Weights of a small transformer language model.
Size: 15 layers, MLP 1152 SwiGLU, 86.4M parameters.
Architecture: rotary positions, no biases in attention or MLP, untied embeddings.
MLP neurons of a small language model. Each row is named by its layer, matrix (gate and up: input weights) and neuron, and shows model dimensions 176-303. Each number is 128 + 32 x the weight over its row's rms, rounded and kept within 0 to 255. A neuron's up and down rows have the sign that makes its largest values positive.
After each neuron's rows, "fires on" lists the tokens most often at its 100 highest values on Wikipedia text that the model never trained on. A number after a token or word is its count.

L11.gate139 [147 133 122  95 125 125 148  68 137  87  71 168 133  92 136 115 103  95 134 184 146 124 136 127 133 164 145 125 165 120  91  86 152  52 191  81 120  75 180 115 177 141  69 166 132 151 130  79 129 159  97 120 119 132 143  93 152 171 170 113  79 145 111 128 139 155 135 138 108 149 130 165 180 105 124 154  91 121 144 138  96  99 126 102  85 141 120 122 200 150 104 124 112  64 104 141 114 144 133 141 127 116 135 197 146 163 149 154 151 149 133 164 152  82 159 139 141 128 118 140 103 139 163 135 113 125 174 177]
L11.up139 [132 133 154 167  60 158 162  33  85  68  63 117 132  91 170  93 131 144 127 228 140 128 183 134 115 146 167 107 162 150 163 161 135  97 209 107 168 116 135 155 138 159 127 156 138 164 124 176 110 123  63 152 114 154 133 107 139 185 219 162 121 173 132 205 113 148 142 137 136 128 144 149 140 138 140 129 105  88 104 161 133 156 141 145 108 173 144 137 140 138 124 132 130  60 105 124 145  99 143  93 104  40 151 118 137 116 121 112 103 135 144 149 104 116 147 103  87 143 103 133  93 126 110 134 174  94 166 154]
fires on: " from" 53, " between" 9, " to" 7

L4.gate451 [162 102 149 118 155 101 114 144 175 114 134 168 139  80 162 100 111  95  90 147 111 103  87 135 145 124 119 105  56 105 115 104 121  83 153 148 110 118 146 122 152 118 108 181  81 120  86 121  75 116  92 124 149 119 162  84 117  54 125 109 144  91 139 122 122 149 143 146  69 136 155 147 112 132  97 118 147 143  91  67 126 152 105  48 107  99  80  39 149 109  83 106 139  98 138 143 115 155 110 180 147 108 141 199 127 105 124 139 143 132 102 120 147  96 185 179 174 135 174 140 133 161 138 106  86 132 211 160]
L4.up451 [122 134 198 139  92 115  51 134 151  78 104  59 141 136 145 126  62 123  68 126 181  79 135 153 126 133 199 115  52  57 123 166 130 149  99 107 118 103 153 152 166 122 108 112 185  66 165 109 147 128 103 162  60 161 136 121 132 100 168 101 135 146 156 149 116 122 114 134 121  90 115 137 144 114 133  99 111 101 112 122 154 149 153 136 100 139 125  82 143 107 163 139 122  54  99 134 160 142 115 141 214 128 193 104 162 117 124 109 120 112 137 182 102 139 128 150 139 145 177 177 153 124 154 180  97 110 208 128]
fires on: " |" 53, "{" 10, " bacter" 7, " 5" 7, " Sc" 5

L10.gate981 [180 107 124 198 172  74 163 130 165 138 148 127 134  82 121 147  83 125 150  76 120 165 105  91  89 140 169 133 168 113 106 110 157 112 130 116 106 102 149  77 163  98 152  90  91 107 135 111  92  72 118  55 111 140 154 149 126 122 117 135  94  97  84  86 118 149  70 141 165 169 134 166 132  69 111 134  97 155 113 142 121 148 155 111 102 119 108 157 183 148 118 144 162 118 201 110 142 128 131  90 148  93 116 202 137 143 195 136 222 162 180 117  51 131  98 110 105 145 107 158 100 121 164 103  99 106 162 133]
L10.up981 [ 92 127 111 126 160 124  75  71 120 152 103  74 124 135 160 137 135 141 119 142 115 102 142 162  92 108 175 146  90  72 109  97 112  67 130 118 132 127 125 102 146 129 114 124 107  83 131 138 109 143 121 133 122 102 126 141 104 125 151 200 177  99  71 161 111  97  82 132 125 162 100 167 149  93 129 121  72 144 114 152 151 185 165 143 142 185 111  93 110 132  82 130 121 156 166 117 108 128 184  89 171  52 128 181  90 102 122 156 131  89 133 192 139 102  65 102 120 170  88 130 171 127 124 177 133 176 172 147]
fires on: " the" 29, " from" 19, " a" 12, " of" 8, " with" 4

L8.gate1106 [221 110 107 150 163 163 177  96 120  93 141 129 147 125 105 121 114 138  93 176 159 170 122 146 162 142 194 154 115 112 163 174  86 119 110 110 139  88 115 124 141  13 131 101 109 114 104 156 134  82  59 135 116 103 157 151 131 124 161 158  79 127 183 184 151 156 118 142 159 118 180 137 135 122 152 172 174 166 156 158 158 132 113 160 190  29 111 134  78 167 104  88 134 121 122 141  81 101 135 120 139  92 114 129 147 179 134 112 106 136  76  86 122 152 157 120 108 109 158 141 124 131 106  80 135 160  95 139]
L8.up1106 [135  93 187  66 151 188 188  94 145 160 119 181  83 144 106 101 124  82 126 192 191 118  92 146 105  13 135 128 196 168 168 160 110 140 154 148 166  89 193 100 116 116 112 117 168 120  96 165 114 104 106 118 132 123 156 147 166 161 123 195 178 214 177 204 147 159 134 146  84 213 108 127 146 175 174 157 134 109 111 110 134 192 163 118  93 112 143 106 177  89 166 174 158 100 128 109 122 171 122 161 104 104 134 129  80 110 129 120 107 129 135 119 119 113 130 128 128  75 161  47 125 103 117 112 149 174 140 175]
fires on: " |" 30, " is" 11, " (born" 6, " played" 5, " highway" 5, " line" 4

L12.gate713 [100 148 159 135 115 109  97 119  88 142 102 161 125 122 136  98 107 105 146 151 148 196 137 117 149  83 125 112 127 120 185 139 136  98  86 179  58 146 139  79  84 102  97 125 144 144 140 117  93  83 114 169 144 109  86  70 110 131  98 114 131 148 150 204 149 156  72 115 152 118 129 120  89 154  99 144 153 133  83 145  92 123 124 130 154 172 115 123 101 152 100  71  79  69  96  99  77  92  96 145 134  85  94 121  89 130 167 133 116  99 119  61 142  50 153 141 128 128 109 164 162 119  91  71 146  59 100 125]
L12.up713 [155  86 122 149 156 116  79 107 134 163 100 141 134 108  32 126 174 146 163 168 190 134 153  87 142 128 137 140  75 153 148 136 104 155  93 155  95 184 160 145 102 150 105 110 128 112 171 150 149 204 115 142 111  73 133 126 174  95 174 118 121 102 157 159 109 132 143 182  85  89 167 145  93 173 128  86 143 141  48 102 144 153  86 111 103 163 156 138 153  80 144  60 159  86 177 122 101 131 158 137 147  88  97 185 111 146 184 243 129 181  95 117 127 164 134 122 150 113  95 133 136  95 119  35 201  82 125 124]
fires on: " in" 56, " on" 11, " of" 7

L6.gate703 [111  96 128 150 155 170 123 138 183 124 136 131  57 122  95 161  96  69 118 137 145 142 103 120 157 125 116 168 229  87 196 138 138 131 119 124 105  99 105  88 122  52 135 162 161 170 134 101 167 148 113 139 127 151 152 138 152 141 119 144  82 162 149  90 140 109 107 140 216 133 161 121 107  87 162 177 185 166 130 111 184 118 114 160 165 118  93 139 152 158  88 108 158  85 140 126 108 154 173 159  92 121  92 205 102 128 142 171 120 100  89 144 103  92 155 132 151 102 102 168 143  98  85  92 131 188 135 102]
L6.up703 [143 119 135  93 197 146 142  55 140 114  67 154 151  98  83  96 117 115 103 162  71  90 117 124 129 125  97 154  96  66 154 178 124 139 152 218 114 128 112  91 145 117 138 135 151 175 159 132 181 122 112  88 159 206 134 121 124 171 122 133 128 188 167 104 100 127 108 176 128  93 107  87 142 149 187 142 224 144 119 141  94  86 132 134  79 129  88 109  97  85 194 154 156 119 137 171  83 124 119 127 105 133 130 127  84 131 113 154 154 119 117 175 120 144 170 121 140 113 131  56 203 182 170 132 144 131 128 144]
fires on: " |" 57, "ian" 6, " song" 5, " highway" 4

L11.gate599 [161 153  93  98 188 104 161 104 142 102 115 114 115  33 152 162 161  66 146 162 157 121  96 159 160  83 125  91 116  92  48 123 151  92 149 125 140 111 162 101 125 116 115 150  92 121  92  87  24 130 148 111 125 110 120  85 156 152 134 119 126 123 130  77 133 134  51 154 135 129 191 191 119  80 137 122  86 147 131 125 143 140  74 130  61 129 107  68  75 147 130 108 128 196 156 172 120 147 141 155 111  91 121 100 141 169 149  84 179 153  97 179 149 122  84 147 136 109 120 129 177 135 141 116  62 117 170 142]
L11.up599 [134 151  64 175 110 142 113 145 114 136 120  82 121 159  98 115 135 121 141 141 125 116  99 148 112 154  97  91 138  66 160 124 163 132 158 138 129 137 116 108 135 131 162 113 114  75  96  91 160 139 171 153 143 156 123 150 138 103 189 147 144  76 112 143 122 103  80 121 118 161 113  76 156 102 167 132 152 132 114 131 149 158 103 196 112 138  69  97 111 162 105 190 123 156 136 202  65 101 177 122 128 118 167 150  97  74 107  81  83 114 151 133 152 136  89  85 122 114 157  69 130 151 134 163  70 195  67 132]
fires on: " a" 16, " degree" 8, " as" 7, " from" 7, " an" 7, " worked" 6

L8.gate125 [132 130 138 126 139 180 124 150  74 132 131 125 153 121 118 129  75 109  90 186 116 137  92 155 157  70 141 148 106 117 137 123 143 144 114  91 109 114 137 153 139 108 135  87 111 155 149 122 186 120  99  74 146 156 102 133 200 165 184 168  81 152 160 169 157  94 161 165 134 162 102 102 113 134 154 110 112 124 143  65 163 146 135 167  62 126 115 138 115 144 109 111 141  96 116 148  91 104 129 163 169 131 107 161 122 140 129 142 147 129 177 180 167 166 120 142 198 108 145  92 149 117 101 116 157  82  64 161]
L8.up125 [104 181 102  63 130 153 142  94 178 121 101 107 153 207 136 103 105  92 130 137 130 116 132 124  62  70 152 167 153 179  94  81 146 112 109 111 104 108 138  99 126 184 124 109  98 182 143 167 161 134 109 136  98 145 102  87 150 116 137 124 110 155 138  98 139  38 132 158  76  64 112  85 170 122 127  74 118 137 158 104 167 106 158 178 120 123 140 156 108  76 126 117  90  92 110 139 136 134 101 103 175 131 157 144 127 137 123 112 103 125  72 146 117 155 187 124 139 133 181 157 110  94 124 146 112  80 198 164]
fires on: " |" 28, " as" 16, " Loss" 10, " pick" 4

L12.gate419 [125 115  78 148 127  85  56 108 149 131 164 171 117 102 132 182 118 101 173 185 191 137 132 121 120 146 126 103  67  94 113 145  80 101 164 195 147 127 144 115 139 105  85  86 114 147 161 165 104 178 175 185 123 141 102  62 159  64  82 149 104 152 111 117 146  89 171 116  86 162  96 150 112 163 130  99 169 139 136  85 133  94 136 100 101 201 112  92 146 121 109 144 137  68 113 133 121 102  72 116 142 104  68 149 127 111  99 169 132 114 132 102 131  82 116 125 119 166 211 163 100 199 136 124 128 157 163 154]
L12.up419 [145 125  97 145  78  87 100  67 106 136  90  99 148  85  90  93 152 114 151 154 138 137 186 150  79 160 182 106 139 183 178 161 173 167 170 180 104 111  96 156 145 100  91  98 132 131 155 114  82 174  95 117 107 109 107 137 101 157 167 105 137 111 168 148 133 124 120 117 109  96 139 111  90 168 124 156 119 114  92 136 164  67  74 147 155 156 190  97 108 131 108  97 175 103 111 139  60 153 121 169  96 109 122 164  71 122  92 168 102 118 168  86 109 114 183 164 139  93 153 164 150  56 112 167 136 178 171 101]
fires on: " in" 20, " on" 15, " to" 13, " a" 12, " On" 6, " from" 4

L6.gate534 [175 122 169 115  88 196 121  69 163 159  94  90 101 139 128 143  79 162 180 152 122 109 166 108 147 129 169 104 144  74 166  83 164 138 195  71  67  84 166 142 127  94  91 171 154 129 101 100 150 138 155  96 129 104 118 110 159 108  54  92  73 113  88 147 133 116  57 179 181 133 121 138 172  81 139 151 114 117  70 111 107 144 109  82 175 116  93  46  96 193  98 129 118 145 185  79 120 167 144 119 150 120 155 148 118 126 100 163 133 140 134 130  98 137 104 123 213 103  98 170 177 164 139 172 117 104 129  79]
L6.up534 [136 125 157 141 128 100 125 162 123 121 164 105 107 135 195 146 129  78 185 134 149 137 100 126  61 156 133 128 135 134 115 143 140  90 144 127  93 137 115  84 189 143  85 135 141 132 152 156 161  49 176  54 178 128 125  99 155 127 184  90 116 154  92 123 131 138  55 120  83  48 131  96 120 108 154  70  60  96 102  86  93  87 112 160 133 100 163 189 159 138 122  66 141  96 108  98 180 113  64 174 153 129 180 208 111 125 138 133  98 107 128 120  96  80 180 174  93 119 110  88 147 122 148 138 127  99 140  52]
fires on: " by" 83, "ax" 6, " natural" 6

L10.gate724 [170  83  75  84 158 129 114 147 151 119 124  89  93 105 130 199 154 123  58 105 189 202 153  89 218 108 134 124 111  89 107 135 111 173 140  68 131 211 184 125 153 166 154  79 134  74 105  63 107 146 145 129  66 113 151 174 138 132  59 113 171 176  90 138  80 164 164 152 123 207 130 107 140 124  95 145 175  74 130 112  90 152 103  95  72 102 141 160 127 141 145 207 137 146 178 133 126 109 138 170 152 108  86 172 123 120  34 122 103 154 167 120 144 139  70  86 166 103 178 141 110 106 112 153 113 150 143  98]
L10.up724 [170 155 109 102 141 147 138 114  69 128 131 122 102 105 109 106 149 152 137 125 132 144  97 146  93 156 108 154 105 113  99 136 160 100 138 102  92 134 138 138 126 158 130 185 103 157  76 141  79 115 132  96 145 167  94 150 135  88  87 145 143 112 117  46 137 112  92 187 100 161 172 132  88 165 111 142 132 150 138 110 133 108 134  92 149 134 154 136 125 206  98  97 172 169 159 149 121 113 123 163 154 136 145 138 121 138 151 113 113  91 138 147 141  97  91 155 148 116 129 114 143  76 130 150  82  94  92 118]
fires on: " and" 88

L7.gate838 [185 101  85 145 170 172  70 135 174  97 132 131 141 119 116 126  66  66 107  80 174 156  71 169 151 126 133 121 120 107 153 124 180 111 148 139  97 113 172 168 190 103 117  59 109 136 124  84 128 118 121 188 169 163 156 125 163 204 103 151 122 183 108  96  88 138 114 122 204 146 124 117 140 118 140  93  90 130 160  80 173 153 101 127  73 131 107  76 159 130 142 112 157 160 108 142 106 103 140 136 192 114 189 156 203 130 115 141 172 174  78  98 138 142  90 116 145 150 159 124  91 182 124 136 114 160 154 180]
L7.up838 [ 99 144 127 119 184 154 133 104 169 165 111  69 145 110 166 160 110 163 105 120  63  39 148 145  72 139 113  83  64 109 140  52 151 142 122 174  95 135 119 142  94 171  53 109 100 133 197 157 118 125 167 148 100 114 142 104  91 141 163 164 161  46 148  88 137  69 131 109 137 133 139 142 185 137 115 108  93 122  62  89 135 156  74 130 153 173  97 154 199 113 105 180 110 124 142 153 124  87 179 122 151 146 164 132 135 141 147 126 154  87 148 105  84 181 108  80  96 120 110 162  95 125 154 216  91 140 173 158]
fires on: " |" 37, " over" 20, " as" 13, " graduated" 6, " graduating" 5